{
  "n_layer": 14,
  "d_model": 320,
  "n_head": 5,
  "n_kv_head": 5,
  "head_dim": 64,
  "d_mlp": 1280,
  "vocab_size": 16384,
  "activation": "tanh_gelu",
  "norm": "layernorm",
  "norm_place": "pre",
  "norm_eps": 1e-05,
  "positions": "learned",
  "qk_norm": true,
  "attn_scale": 0.125,
  "bias": "all",
  "tie_embeddings": true,
  "parallel_block": false,
  "init": "normal",
  "init_std_qkv": 0.028,
  "init_std_o": 0.00526,
  "init_std_up": 0.028,
  "init_std_down": 0.00526,
  "optimizer": "muon_variant",
  "lr": 0.0135,
  "lr_mult_qkv": 0.4,
  "lr_mult_o": 3.0,
  "lr_mult_down": 2.0,
  "beta1": 0.9,
  "lr_head": 0.0103,
  "grad_clip": 2.0,
  "warmup_steps": 0,
  "schedule": "wsd",
  "decay_fraction": 0.893,
  "decay_shape": "sqrt",
  "final_lr_fraction": 0.0,
  "batch_tokens": 131072,
  "seq_len": 256,
  "doc_mask": true,
  "train_tokens": 451700000,
  "steps": 3447,
  "dataset": "wikipedia_en"
}
MLP neurons of a small language model. Each row is named by its layer, matrix (up: input weights; down: output weights) and neuron, and shows model dimensions 32-159. Each number is 200 + 30 x the weight over its row's rms, rounded and kept within 0 to 999.
Before each neuron's rows, "fires before" lists the tokens most often just after its 100 highest values on Wikipedia text that the model never trained on. A number after a token or word is its count.

fires before: "| " 51, "(" 12, "; " 10
L10.up510,168,234,208,192,197,228,198,227,236,181,212,196,133,168,150,145,264,175,200,207,222,176,232,190,234,221,216,184,212,222,168,191,141,237,218,211,182,241,222,244,209,175,220,259,198,175,238,193,172,244,188,221,191,251,196,161,213,213,195,194,187,255,166,198,197,262,179,219,178,217,180,217,201,199,248,152,229,227,215,176,198,192,229,229,185,226,245,175,215,173,239,203,233,206,226,227,227,208,162,180,222,200,203,180,175,164,206,233,232,189,198,227,201,167,219,219,190,234,228,192,211,193,205,222,235,172,258,179
L10.down510,211,165,186,152,177,214,224,219,202,222,173,225,195,234,232,188,166,169,191,211,169,202,196,206,175,184,189,194,235,241,199,237,210,187,172,167,198,196,226,199,217,188,164,217,169,210,145,259,227,215,201,136,204,192,182,205,237,189,234,197,166,159,225,201,162,200,185,162,141,180,190,191,194,305,168,214,206,197,172,231,180,171,148,245,232,242,189,176,240,212,162,140,209,205,204,217,209,215,204,198,203,246,224,207,208,208,230,201,205,247,239,227,184,210,151,216,158,142,203,227,168,215,192,174,156,193,183,177

fires before: "| " 42, "," 7, "-" 6, "st " 5, "/" 5, ". " 4
L7.up923,164,191,170,224,211,190,177,204,197,160,219,198,211,203,211,214,237,155,214,183,197,245,179,239,182,206,211,157,273,228,188,170,235,219,167,219,166,192,174,249,198,191,265,243,131,180,141,164,145,233,173,215,225,233,190,223,216,183,238,245,231,186,185,157,177,188,249,264,222,186,196,258,235,163,242,202,206,213,212,187,178,225,212,190,238,227,215,173,188,242,227,179,138,169,163,229,281,232,162,223,182,186,206,187,201,235,213,165,211,185,177,170,215,254,226,196,231,203,181,172,242,142,206,192,210,201,188,211
L7.down923,240,208,180,157,193,179,183,207,190,241,205,301,215,199,185,188,205,190,226,193,189,193,257,219,164,198,173,176,202,183,194,212,177,177,162,155,172,212,156,218,179,241,250,159,163,203,149,254,144,166,175,218,213,165,224,257,139,233,243,169,251,207,163,209,155,250,133,184,169,173,159,213,202,137,171,163,182,236,212,172,203,204,192,182,161,282,204,214,174,196,189,207,233,209,212,190,236,199,173,208,224,195,164,233,168,194,236,214,212,175,222,128,203,217,183,224,193,250,239,152,208,188,205,177,189,192,200,208

fires before: ", " 23, ". " 18, ") " 8, "." 8, "\n" 7, "sch" 4
L5.up442,194,171,222,213,187,194,207,191,181,250,186,200,170,216,162,176,218,247,292,163,187,246,250,191,226,159,185,184,259,222,225,210,205,169,198,236,229,171,210,188,182,216,159,213,245,247,161,221,191,187,217,204,151,231,144,192,153,237,193,202,226,219,202,157,180,147,186,230,199,191,234,225,230,180,176,225,233,210,189,219,166,153,250,251,162,203,160,219,189,195,168,227,218,225,187,217,221,207,165,172,203,172,203,257,226,235,190,229,228,163,189,233,187,200,182,206,229,161,146,219,196,212,136,201,198,194,209,253
L5.down442,235,188,126,218,197,239,139,223,148,208,211,184,240,206,237,248,156,154,193,200,221,224,175,225,225,215,188,177,218,199,236,193,209,174,214,141,203,251,266,186,225,164,231,167,194,168,147,193,201,201,149,180,204,236,195,180,255,268,163,236,208,211,210,228,242,185,217,180,232,186,151,200,233,238,181,172,173,193,206,213,251,191,132,181,263,201,248,171,239,185,183,176,195,162,187,226,173,210,176,248,202,181,196,185,219,183,238,176,185,259,177,203,180,200,184,211,209,182,218,207,226,221,175,256,179,224,222,186

fires before: "8 " 18, "8" 16, "9" 12, ". " 6, "7" 5
L11.up980,181,191,186,236,170,167,208,212,211,181,277,198,161,189,245,225,167,197,210,234,184,229,240,194,215,206,243,124,164,215,204,184,204,182,204,198,222,155,211,191,179,251,132,232,207,227,212,230,221,181,235,241,209,228,161,180,260,173,195,227,162,161,211,199,184,195,210,222,211,193,198,186,201,159,207,242,204,193,210,211,162,133,202,202,228,215,156,216,231,248,225,222,214,243,170,178,151,246,232,252,156,231,183,243,179,174,209,220,170,207,160,218,234,158,172,233,229,152,192,253,228,239,180,194,175,159,202,237
L11.down980,200,177,218,182,230,217,233,214,172,188,185,188,200,224,195,186,195,204,144,209,179,187,236,220,220,190,184,172,178,179,146,194,205,210,155,204,222,193,236,204,212,213,235,233,199,219,209,173,214,208,200,227,209,161,211,246,196,165,232,174,223,223,183,169,197,190,279,157,205,187,195,216,166,181,237,178,185,236,175,220,231,207,162,230,192,247,189,281,177,196,183,171,169,194,235,152,268,173,199,215,247,226,195,197,182,208,210,190,181,183,227,186,184,222,166,196,184,192,179,205,190,147,222,189,180,200,193,214

fires before: "\n" 32, ") " 13, "| " 8, "===" 6
L4.up1001,195,234,237,214,176,227,241,161,225,243,206,222,205,203,189,166,201,195,253,183,111,212,266,212,163,266,222,184,154,224,178,238,260,159,228,200,210,160,157,203,221,185,182,176,147,135,186,161,252,201,204,230,191,195,226,172,202,239,173,208,203,232,188,175,227,235,194,181,184,178,188,255,247,230,213,158,169,233,232,187,161,218,179,213,224,222,216,222,194,180,161,182,240,169,182,208,212,205,170,178,234,237,211,211,200,160,219,219,251,228,193,165,262,219,181,220,203,146,144,201,202,151,238,217,169,211,144,210
L4.down1001,208,216,191,228,203,213,228,186,193,202,200,189,263,213,201,255,213,195,241,178,201,239,177,188,205,263,191,215,208,152,217,191,291,208,232,163,175,231,215,181,193,190,177,281,218,220,174,204,221,214,209,223,180,223,174,231,194,200,203,199,203,248,159,193,187,178,198,238,184,207,225,195,190,188,201,185,230,142,237,218,197,172,153,208,255,201,147,188,190,201,202,163,199,191,200,198,217,238,193,175,200,255,195,207,229,172,182,231,231,232,200,195,206,171,156,151,218,217,178,175,211,161,160,204,186,229,202,175

fires before: "| " 37, "|" 14
L10.up260,173,207,174,190,174,194,208,263,197,172,244,198,199,222,160,190,226,177,174,248,227,153,178,199,139,188,205,173,223,196,229,186,250,251,232,170,154,213,238,210,164,164,143,188,200,253,253,223,172,196,249,202,248,209,162,262,199,206,225,186,175,219,190,191,111,223,210,164,169,154,194,207,184,169,196,194,218,229,166,204,157,225,223,208,207,226,185,169,186,252,223,158,170,209,209,165,215,197,179,200,271,259,198,162,134,216,228,147,214,210,240,159,217,208,220,198,204,212,200,230,218,250,193,219,164,195,199,185
L10.down260,206,188,170,220,152,259,205,200,184,232,130,161,184,180,188,186,200,178,190,171,215,200,174,201,177,231,200,220,206,205,209,215,177,188,181,218,192,173,194,251,206,204,171,191,187,182,217,209,222,236,148,184,187,182,232,185,232,189,216,169,207,179,177,186,252,172,247,224,180,213,209,210,214,176,249,153,241,190,242,203,237,196,225,124,226,175,147,149,222,222,152,204,170,195,256,153,266,204,220,204,199,162,220,200,230,171,206,199,206,185,177,238,183,232,192,265,204,154,183,219,190,161,225,200,220,188,159,234

fires before: "| " 22, "to " 12, "that " 7, "|" 7, "as " 6
L10.up901,265,234,220,211,172,188,213,174,189,195,259,164,164,209,209,150,166,173,200,188,215,192,224,210,170,158,207,213,221,171,188,221,221,200,193,203,236,197,185,202,260,229,225,167,238,222,235,203,209,250,197,227,208,220,234,204,178,247,232,146,203,188,227,165,213,205,225,226,209,185,215,175,198,174,250,153,174,247,153,265,184,265,192,217,171,181,226,172,174,212,225,125,249,192,229,232,183,247,200,143,184,167,204,222,184,178,242,207,138,186,132,166,186,196,216,218,205,158,197,206,195,169,205,172,212,185,174,178
L10.down901,212,212,204,163,139,239,172,239,183,209,207,207,150,223,202,197,201,183,187,194,163,220,207,242,235,225,188,244,219,235,220,163,187,182,139,256,204,170,180,201,216,189,157,251,212,245,239,206,199,177,163,221,175,188,152,209,236,200,203,189,252,211,207,186,164,164,193,186,145,216,175,248,229,219,169,219,157,166,167,192,226,155,199,209,199,214,109,201,260,181,188,205,232,173,183,162,191,158,187,251,203,252,202,177,208,269,196,233,250,163,228,209,213,204,183,197,183,177,220,164,194,173,153,220,218,211,236,206

fires before: "| " 26, "; " 25, "|" 7, ", " 6, "\n" 5
L7.up236,190,211,159,202,144,233,210,203,188,149,182,155,179,148,237,222,253,208,261,201,176,182,196,276,272,191,173,164,202,205,160,172,250,184,272,170,132,205,221,220,210,230,191,213,237,174,198,185,180,166,159,238,186,204,199,202,220,207,191,204,174,187,209,227,191,165,202,220,255,151,182,222,167,110,215,157,183,199,131,157,172,186,175,249,245,205,214,149,224,217,211,188,200,175,222,233,187,187,159,170,199,198,222,189,164,210,148,226,237,189,181,217,196,179,184,238,289,211,225,255,240,226,172,210,220,221,193,220
L7.down236,183,182,184,253,258,218,149,201,223,183,218,149,222,220,247,243,179,214,208,202,228,175,267,211,171,272,160,207,175,227,242,187,200,171,178,180,176,217,215,164,179,165,225,173,208,224,195,194,229,212,200,187,167,125,227,252,206,234,216,157,224,210,180,188,267,171,195,197,201,190,217,199,188,242,179,148,243,161,226,260,204,216,189,220,206,184,204,150,189,165,191,190,230,213,131,159,152,141,224,136,249,206,210,173,232,199,167,250,159,184,155,225,207,180,208,212,195,201,170,210,266,181,178,227,224,164,182,200

fires before: ", " 26, ". " 14, "." 8, "| " 8, ": " 7, "by" 5
L7.up481,222,185,214,154,194,209,226,196,188,190,156,174,224,215,187,215,202,170,232,215,211,244,148,195,195,160,178,193,247,228,194,151,155,187,221,162,207,196,187,191,171,228,214,189,190,225,191,198,152,226,134,212,206,245,268,187,241,231,210,187,170,190,228,205,201,194,202,219,162,209,212,280,203,160,209,210,198,187,210,174,185,191,151,224,215,242,188,193,220,162,98,229,243,226,236,192,237,209,175,222,177,218,198,209,257,222,190,172,199,201,184,225,243,227,193,203,268,232,232,218,165,247,194,176,222,182,210,157
L7.down481,173,190,185,184,230,176,180,256,139,207,248,187,201,187,219,193,222,227,192,238,223,242,214,211,204,189,261,204,179,237,155,242,200,180,153,201,181,217,231,183,210,171,181,212,221,174,220,262,200,249,203,202,189,209,189,211,208,188,205,196,227,194,202,197,181,180,202,125,205,209,221,195,210,169,216,204,205,236,237,188,148,259,269,209,140,205,172,236,224,232,195,171,225,234,169,216,251,206,240,165,223,169,158,212,159,194,225,207,219,184,213,169,167,202,213,221,202,188,192,179,255,168,198,174,177,151,196,139

fires before: "| " 28, "|" 19, "\n" 13, ". " 6
L5.up284,188,201,229,209,201,173,163,213,135,230,252,210,190,159,244,175,195,194,199,204,221,243,218,216,165,198,184,205,205,209,150,259,251,203,218,258,159,171,193,231,212,184,208,188,239,211,132,188,216,184,214,179,164,225,179,255,155,223,212,186,207,199,212,167,196,222,185,233,156,211,194,205,174,173,239,167,207,214,177,191,165,194,177,164,241,222,188,217,168,246,227,252,267,194,186,241,177,168,247,187,187,172,219,176,212,155,196,171,170,200,228,210,206,191,217,257,193,178,224,185,253,238,196,182,162,194,204,246
L5.down284,214,228,223,187,206,180,138,233,139,257,224,196,187,168,217,146,227,175,221,223,195,180,231,178,219,187,235,183,214,224,215,210,209,176,184,176,203,200,240,207,224,149,188,226,216,239,200,201,201,190,229,147,183,182,181,234,230,231,213,210,247,177,227,147,173,220,224,176,278,234,167,197,178,204,144,176,238,183,246,188,187,175,136,186,197,246,200,185,195,201,244,149,207,226,205,195,223,201,209,180,225,201,218,250,229,229,193,241,208,182,183,218,221,153,147,246,169,230,240,202,186,176,171,213,205,237,224,214

fires before: "s " 90, "|" 5
L4.up1092,209,224,217,138,154,168,187,166,188,218,206,210,196,177,151,221,167,227,150,215,220,196,209,232,199,138,162,149,200,201,200,190,231,181,219,224,191,235,254,188,259,180,189,211,176,170,226,236,153,223,184,165,206,225,230,209,162,235,231,172,227,188,233,172,233,184,229,254,210,180,202,180,224,172,203,160,187,237,157,205,234,234,295,172,191,135,237,163,215,180,257,211,242,227,185,218,143,169,172,208,199,229,160,273,200,225,209,165,216,156,172,247,195,224,189,168,222,222,206,246,263,199,225,199,145,132,227,215
L4.down1092,243,139,174,176,222,196,248,172,152,177,221,162,204,168,196,264,193,189,159,224,207,220,216,180,239,272,203,212,225,173,233,211,210,187,153,182,179,200,206,219,130,169,160,217,205,253,206,202,223,192,169,114,181,213,187,168,181,214,245,156,204,194,212,192,257,241,194,205,192,236,253,192,208,176,251,136,224,209,211,205,180,165,245,202,217,227,168,173,190,251,221,211,210,218,190,181,184,192,209,183,192,149,212,156,214,168,132,205,189,208,207,169,188,187,200,192,202,237,222,172,158,229,204,155,218,142,249,178

fires before: "| " 23, "to " 19, "at " 4, "down " 4
L9.up853,221,162,166,225,202,183,226,180,223,219,206,243,208,230,223,201,190,174,166,188,140,211,171,213,142,196,172,216,224,233,221,163,234,212,235,151,200,179,198,237,212,179,220,155,201,231,246,228,183,156,210,264,240,172,215,251,154,172,185,176,164,151,188,186,223,235,221,222,186,170,148,174,163,162,225,185,166,183,242,210,240,211,223,229,228,198,223,154,204,211,210,203,222,231,218,172,209,220,165,227,164,221,196,192,222,126,201,168,222,220,186,194,200,241,171,217,169,164,162,203,217,224,222,189,205,213,249,210
L9.down853,169,173,193,177,151,169,192,210,168,193,185,208,168,210,201,209,217,178,234,159,212,217,214,174,148,168,215,190,208,156,144,196,227,245,206,172,180,189,270,187,211,188,200,200,215,267,181,147,229,223,228,189,187,198,165,248,197,220,180,171,180,221,221,204,241,165,228,202,129,181,186,216,167,242,192,190,245,162,191,183,159,221,190,218,174,214,199,220,221,302,219,185,194,171,192,198,252,169,213,212,213,182,217,205,201,180,220,127,218,211,215,159,155,176,219,189,177,199,178,202,159,209,250,231,197,230,203,241

fires before: "9" 13, "5" 12, "8" 9, "7" 9, "0" 6, "6" 6
L9.up281,204,209,179,216,209,191,207,165,149,187,237,198,197,211,163,177,178,131,185,146,181,133,242,258,218,189,192,185,204,164,243,178,200,158,202,166,155,185,216,226,254,242,185,235,215,263,218,208,233,169,194,188,224,208,163,195,233,168,152,206,229,207,232,165,159,189,168,256,201,204,194,190,201,201,169,233,179,176,198,201,162,212,228,210,208,215,166,229,212,198,211,203,222,203,149,208,151,223,178,195,168,235,181,239,203,259,207,205,137,201,187,197,255,154,223,175,233,194,174,244,165,208,226,226,189,199,166,183
L9.down281,206,151,233,210,222,200,216,175,222,142,185,235,234,161,212,246,196,220,221,140,271,216,183,238,206,198,201,230,197,188,152,206,148,191,180,161,230,217,207,181,223,141,175,231,238,188,242,195,162,230,191,168,222,198,190,192,229,178,220,140,173,206,166,157,201,200,205,225,211,208,225,171,217,198,248,233,265,209,168,245,197,200,219,206,247,247,232,174,162,155,178,192,173,259,205,173,173,175,162,252,215,192,155,180,177,243,169,227,167,200,212,212,170,170,186,221,185,133,194,162,234,193,233,197,150,222,255,204

fires before: "| " 44, "= " 9, "\"" 4
L7.up994,234,197,227,167,192,217,239,219,199,221,207,212,156,201,180,135,215,145,180,241,170,172,146,215,207,197,215,190,218,225,150,184,198,231,242,196,174,220,288,225,196,194,189,217,210,178,249,155,180,187,162,224,187,249,199,231,200,167,258,211,191,203,182,218,199,208,182,199,184,193,228,146,204,191,225,155,188,195,234,234,173,172,263,201,181,232,190,196,199,187,183,163,187,214,223,211,174,163,127,201,172,161,207,210,218,188,207,268,200,228,222,218,161,137,147,239,200,183,169,173,172,208,242,174,147,201,224,205
L7.down994,217,172,207,216,212,240,207,257,222,195,198,242,226,197,191,211,233,244,213,219,169,169,209,225,207,211,245,203,186,155,224,158,217,146,219,185,199,174,184,226,188,137,231,177,179,204,196,162,196,212,224,225,245,128,160,218,251,193,189,152,169,191,228,199,202,226,178,225,207,243,206,185,189,168,287,184,215,172,191,127,177,184,200,222,236,238,244,227,231,275,160,208,158,241,225,196,209,212,207,166,174,183,198,258,180,211,215,235,237,204,137,222,188,159,216,202,163,194,212,224,152,169,248,207,194,174,211,214

fires before: ", " 33, ") " 24, ". " 19, "." 13, "). " 5
L11.up1230,196,235,192,180,161,182,213,264,187,214,212,230,186,190,240,181,197,188,144,160,209,201,184,185,179,182,145,206,211,239,204,190,222,206,142,199,235,165,256,208,231,203,186,239,193,249,214,251,205,136,193,234,204,134,226,263,205,189,205,212,177,202,188,157,147,187,171,169,184,236,246,177,224,193,204,215,229,192,169,172,218,120,140,218,177,282,158,222,251,217,198,221,219,213,184,168,210,208,205,245,183,137,219,206,258,205,223,179,215,233,171,184,188,192,202,184,191,170,190,247,183,223,196,161,149,162,247,251
L11.down1230,235,194,163,237,171,171,234,267,210,210,174,209,238,238,210,240,162,204,182,214,189,188,203,210,149,247,190,212,132,173,178,191,167,184,190,203,184,191,141,196,211,201,207,213,192,217,192,172,208,226,232,211,193,228,195,175,230,224,218,224,201,222,219,211,211,234,184,186,200,209,214,215,210,225,219,181,203,180,221,198,215,175,158,167,209,190,168,227,203,214,151,235,176,203,150,233,252,210,201,197,182,197,224,222,211,231,268,205,134,201,155,177,155,222,157,223,231,223,170,173,176,230,206,208,194,202,239,236

fires before: ", " 86
L10.up454,187,255,243,209,141,86,195,279,192,256,205,190,206,239,237,185,210,200,165,196,151,151,204,159,180,205,209,208,219,163,186,192,196,200,111,175,166,154,192,187,199,246,226,225,174,226,194,229,165,207,228,240,241,181,192,227,171,226,229,190,187,168,170,190,193,164,225,177,220,273,197,212,219,207,195,177,211,172,177,152,263,142,208,187,153,221,190,195,170,221,188,220,162,211,192,234,193,249,173,215,189,218,190,205,223,203,161,229,193,221,153,161,239,207,198,201,184,181,161,209,239,258,225,246,195,158,179,199
L10.down454,221,162,142,230,188,207,169,177,225,150,255,195,204,215,231,178,204,218,227,237,191,241,210,203,173,271,202,188,178,260,204,161,177,158,234,186,219,241,210,203,235,199,241,164,176,149,212,203,192,215,195,214,185,210,181,182,159,197,228,156,148,165,177,223,206,316,171,178,156,171,209,246,206,182,170,227,214,166,212,175,190,178,197,235,245,171,177,238,214,186,170,216,188,183,207,184,232,176,190,216,161,191,211,197,193,216,202,199,155,183,233,215,194,214,179,203,243,209,213,181,190,232,212,198,233,193,208,179

fires before: "\n" 68, "and " 5
L7.up940,198,217,194,236,214,249,201,201,196,246,270,245,145,207,183,209,228,177,233,195,219,185,217,223,227,206,222,256,202,168,183,192,242,158,184,186,211,210,166,187,246,240,162,224,225,180,173,230,232,160,154,221,230,210,206,186,150,192,151,255,261,183,228,208,210,153,200,185,190,142,190,239,200,150,199,174,193,146,163,230,168,208,237,193,212,206,188,212,185,210,234,222,221,193,181,208,216,214,177,218,207,245,230,161,203,153,220,248,173,257,188,171,261,205,264,182,183,215,204,203,228,139,237,229,183,148,202,194
L7.down940,180,256,211,163,189,145,176,179,179,183,183,234,147,174,230,190,191,187,240,144,185,230,192,175,232,217,248,172,220,157,192,209,189,200,166,170,147,216,185,216,197,161,199,200,172,217,215,202,205,237,197,210,187,249,158,243,173,217,163,223,207,177,225,233,273,144,227,182,139,214,150,269,168,193,190,217,170,174,217,190,213,223,200,216,161,192,198,219,162,239,188,205,248,186,174,207,152,146,263,223,200,210,202,127,228,210,183,161,202,185,208,255,162,175,130,168,193,231,194,208,252,136,178,212,173,219,189,204

fires before: "| " 25, "'" 12, "(" 10, "s " 10, ": " 5
L10.up887,161,254,178,146,193,202,229,242,239,152,149,203,169,244,197,170,225,237,191,223,195,206,216,132,165,215,189,209,241,187,166,222,209,213,182,264,202,176,201,204,188,217,224,209,244,207,238,267,241,226,227,197,229,194,186,188,244,194,233,139,183,216,155,196,209,166,219,216,258,212,168,212,182,209,223,188,199,202,194,183,202,225,161,206,184,213,175,173,183,209,165,229,224,217,256,175,233,183,188,192,177,201,185,206,220,208,167,191,200,182,173,205,252,182,217,170,150,201,226,195,176,212,233,178,203,99,231,161
L10.down887,231,199,218,196,213,190,242,225,199,222,177,252,181,158,182,200,184,226,201,178,222,200,255,209,279,221,228,243,175,221,181,222,177,161,216,210,243,197,122,177,211,253,222,209,218,163,178,205,203,163,246,194,164,208,188,187,176,201,142,169,177,202,251,184,108,270,191,164,237,255,181,164,214,223,189,217,272,238,189,189,201,246,205,178,274,241,189,298,231,215,194,189,208,221,227,200,227,226,214,230,199,192,193,249,169,220,170,167,193,184,275,222,233,197,173,227,210,184,193,228,192,190,195,160,220,192,225,192

fires before: ", " 46, ". " 13, "." 5, "-" 4
L11.up1116,183,204,200,202,186,201,200,218,185,175,168,207,188,220,195,188,250,198,168,223,232,195,235,205,224,234,196,198,214,197,175,175,186,172,200,153,257,177,216,221,225,207,209,205,256,268,219,168,176,150,187,225,228,164,188,199,220,225,216,196,198,171,191,171,239,160,191,224,199,204,211,233,191,207,220,198,198,161,163,193,209,233,264,221,218,267,133,267,222,226,185,170,165,208,206,181,203,174,142,218,200,146,169,233,192,226,206,178,220,217,209,182,222,186,193,170,178,195,256,208,223,217,235,255,223,242,159,208
L11.down1116,218,173,187,162,148,170,201,169,243,239,207,255,228,219,188,214,153,220,209,204,166,252,215,181,211,180,232,233,169,210,214,171,238,151,197,228,173,214,230,192,177,216,190,142,159,182,204,247,193,201,223,222,221,203,197,196,201,179,223,198,229,168,210,169,184,226,225,205,265,201,161,174,232,203,191,281,250,181,200,229,225,114,211,237,199,212,200,233,210,194,170,194,142,206,169,163,201,202,208,238,164,215,208,161,194,256,196,184,164,209,229,206,215,206,225,173,173,196,210,195,201,163,155,205,176,145,154,200

fires before: "\n" 45, "(" 5, "|" 4, "| " 4
L5.up409,197,236,199,185,223,190,229,174,203,201,263,183,144,221,160,207,201,186,237,188,223,153,176,206,181,220,182,243,172,250,276,222,188,159,244,192,175,212,232,157,182,114,188,144,243,197,206,231,190,151,237,196,190,172,262,209,165,203,184,196,197,190,166,183,213,159,231,229,214,226,170,226,208,174,230,234,175,171,176,190,207,218,176,218,217,254,171,188,203,229,209,191,214,235,195,159,141,180,204,167,223,177,203,216,166,198,208,174,233,214,188,204,238,196,148,180,260,189,177,211,206,193,197,209,172,181,217,180
L5.down409,225,184,187,182,180,151,178,185,230,114,158,245,172,221,215,224,175,200,192,121,178,282,134,199,212,210,230,202,135,225,197,211,157,252,166,182,189,202,183,225,177,186,226,197,220,189,180,206,221,232,199,178,181,231,162,250,256,199,171,271,147,229,246,222,188,172,213,163,202,233,250,191,158,189,168,223,201,183,182,195,244,158,194,192,216,174,160,183,200,181,217,227,233,233,177,159,186,212,191,223,184,202,174,176,157,223,182,223,196,149,222,217,237,197,187,162,199,209,176,205,174,179,152,195,167,203,182,204

fires before: ", " 99
L11.up750,197,226,211,206,210,122,202,235,189,223,198,266,191,223,232,144,196,210,177,213,183,181,181,194,177,208,227,229,232,173,195,205,186,153,190,240,208,212,200,234,236,242,199,208,224,240,221,185,147,216,181,229,228,137,207,192,188,215,210,204,194,202,147,218,213,152,226,204,166,245,212,179,196,175,220,178,216,186,137,149,187,260,217,188,199,197,210,176,196,186,250,147,235,165,173,217,225,234,204,216,164,156,225,206,190,145,144,240,196,179,223,196,157,237,144,228,226,183,143,206,179,254,198,212,181,205,139,202
L11.down750,195,213,167,270,234,204,171,158,233,218,204,221,187,240,230,192,199,221,197,212,125,229,224,191,206,199,259,190,214,154,203,208,222,166,191,208,194,251,251,185,191,242,220,223,219,220,231,177,180,255,201,233,231,121,230,188,223,215,187,180,213,182,183,205,263,167,240,229,191,255,219,212,229,183,200,237,157,176,138,213,178,213,214,219,164,189,170,169,149,202,189,163,177,136,230,187,189,233,195,248,184,204,187,148,182,146,193,261,160,221,269,183,247,200,181,207,203,185,187,186,196,190,203,192,195,178,131,200

fires before: "| " 31, "." 13, "0" 7, "1" 4
L5.up437,195,228,208,240,217,205,202,198,194,206,227,227,218,185,249,200,175,214,251,217,139,178,194,214,199,189,185,174,167,222,261,211,205,238,192,215,175,167,171,197,222,208,162,231,159,226,169,208,179,152,251,228,212,195,200,168,133,221,213,219,200,192,211,242,142,217,197,195,195,220,135,226,166,165,256,150,226,247,180,127,172,160,173,254,175,204,166,202,188,197,127,221,245,219,197,180,224,244,211,243,182,236,171,197,201,180,227,149,216,215,196,230,204,196,228,212,217,183,217,199,204,162,231,210,132,246,200,195
L5.down437,200,222,153,170,222,222,181,230,205,224,202,202,191,139,219,246,249,166,230,168,206,204,212,195,265,248,198,195,206,246,179,170,196,223,261,247,190,202,205,194,254,225,169,164,215,171,172,180,202,274,220,239,218,163,241,183,186,196,190,174,173,232,202,222,240,189,176,216,213,171,252,225,205,200,260,218,153,198,191,220,233,229,280,205,144,194,212,185,169,157,157,208,153,211,159,200,175,210,149,184,193,221,193,198,204,156,190,174,193,176,227,244,191,197,171,204,185,172,170,162,119,206,222,228,164,174,164,198

fires before: ", " 36, ": " 8, "'" 7, ". " 6, "-" 4, "." 4
L9.up1096,161,181,239,266,211,167,186,197,225,173,212,166,203,229,191,174,208,154,151,183,127,176,182,219,217,249,263,195,203,166,175,176,194,219,203,138,227,156,141,217,212,174,182,253,244,242,177,207,187,188,191,244,212,246,182,191,196,195,218,188,173,253,184,201,213,165,204,239,182,234,209,216,218,234,201,228,217,180,217,151,199,181,188,188,168,222,232,236,192,207,172,145,146,247,204,202,269,195,156,185,178,196,181,153,206,233,223,260,188,115,144,187,174,209,259,208,203,196,186,182,234,252,176,191,231,172,147,165
L9.down1096,191,177,186,220,195,190,198,203,181,184,265,191,230,181,182,224,257,217,198,225,188,218,163,186,162,215,186,207,236,231,250,162,216,189,216,167,204,224,180,125,189,133,208,187,192,185,161,203,118,238,202,217,184,218,178,181,197,218,168,182,187,302,234,204,208,213,189,163,240,184,248,178,205,262,194,194,187,162,197,217,190,176,197,209,157,186,200,225,183,205,196,220,226,170,246,168,217,205,195,191,178,244,220,184,173,155,235,186,134,251,200,238,184,206,161,180,155,151,166,192,226,175,213,147,281,229,175,207

fires before: "\n" 45, "; " 43, "| " 6
L10.up1228,191,202,180,238,169,192,229,184,195,218,193,229,143,187,222,222,182,182,220,233,255,215,258,172,191,219,218,201,209,209,217,214,244,231,196,185,171,172,229,191,166,221,191,223,165,228,205,207,166,110,218,175,189,231,243,218,170,171,160,236,233,251,188,227,163,201,156,226,164,227,142,158,162,177,182,170,156,142,169,249,231,207,252,233,202,187,196,192,236,184,226,200,211,259,240,205,168,188,167,226,213,247,185,188,124,179,204,146,199,219,231,216,290,184,136,218,192,180,227,232,171,172,213,179,231,226,244,182
L10.down1228,196,234,224,165,182,163,212,203,163,189,285,197,178,208,202,233,201,176,196,152,140,204,247,245,257,228,180,180,175,232,219,169,196,297,241,183,172,220,222,248,227,128,255,148,183,197,208,231,155,205,216,189,223,200,193,246,187,212,155,174,188,244,202,215,203,128,235,214,194,163,205,165,203,220,185,152,201,223,258,211,157,184,188,212,227,171,205,229,204,227,257,247,199,174,188,228,191,168,184,207,173,200,121,211,183,197,187,181,199,168,200,148,184,162,199,223,202,265,247,184,180,205,213,185,198,187,230,223

fires before: "0" 20, "1" 19, "0 " 8, ": " 7, "3" 7
L11.up260,212,244,185,200,198,141,174,186,187,261,178,204,152,241,234,158,205,219,224,210,241,196,224,177,165,216,174,238,171,261,243,220,168,249,221,209,227,202,202,191,196,174,164,179,162,203,184,194,198,161,227,191,151,238,223,200,183,246,146,205,183,175,186,226,189,173,187,247,182,179,187,252,171,235,200,181,201,235,179,267,208,201,208,171,147,174,200,225,209,183,164,174,187,179,234,164,242,213,162,190,135,194,216,216,144,195,205,169,115,226,215,191,184,217,182,212,239,158,204,166,249,209,149,219,184,203,196,201
L11.down260,181,156,190,200,160,182,180,163,234,170,183,199,176,217,225,192,234,204,221,232,144,209,220,165,126,204,205,209,191,216,189,216,240,239,219,168,193,226,234,191,231,130,180,172,179,200,158,209,195,251,213,235,180,180,193,214,183,179,221,219,185,176,191,181,201,207,231,197,215,214,211,162,201,203,173,243,234,185,196,147,192,216,178,198,193,239,228,204,151,234,179,210,178,267,181,184,171,229,232,196,176,193,230,208,179,170,215,151,198,193,192,175,171,194,253,185,188,210,202,174,116,180,239,229,264,251,179,219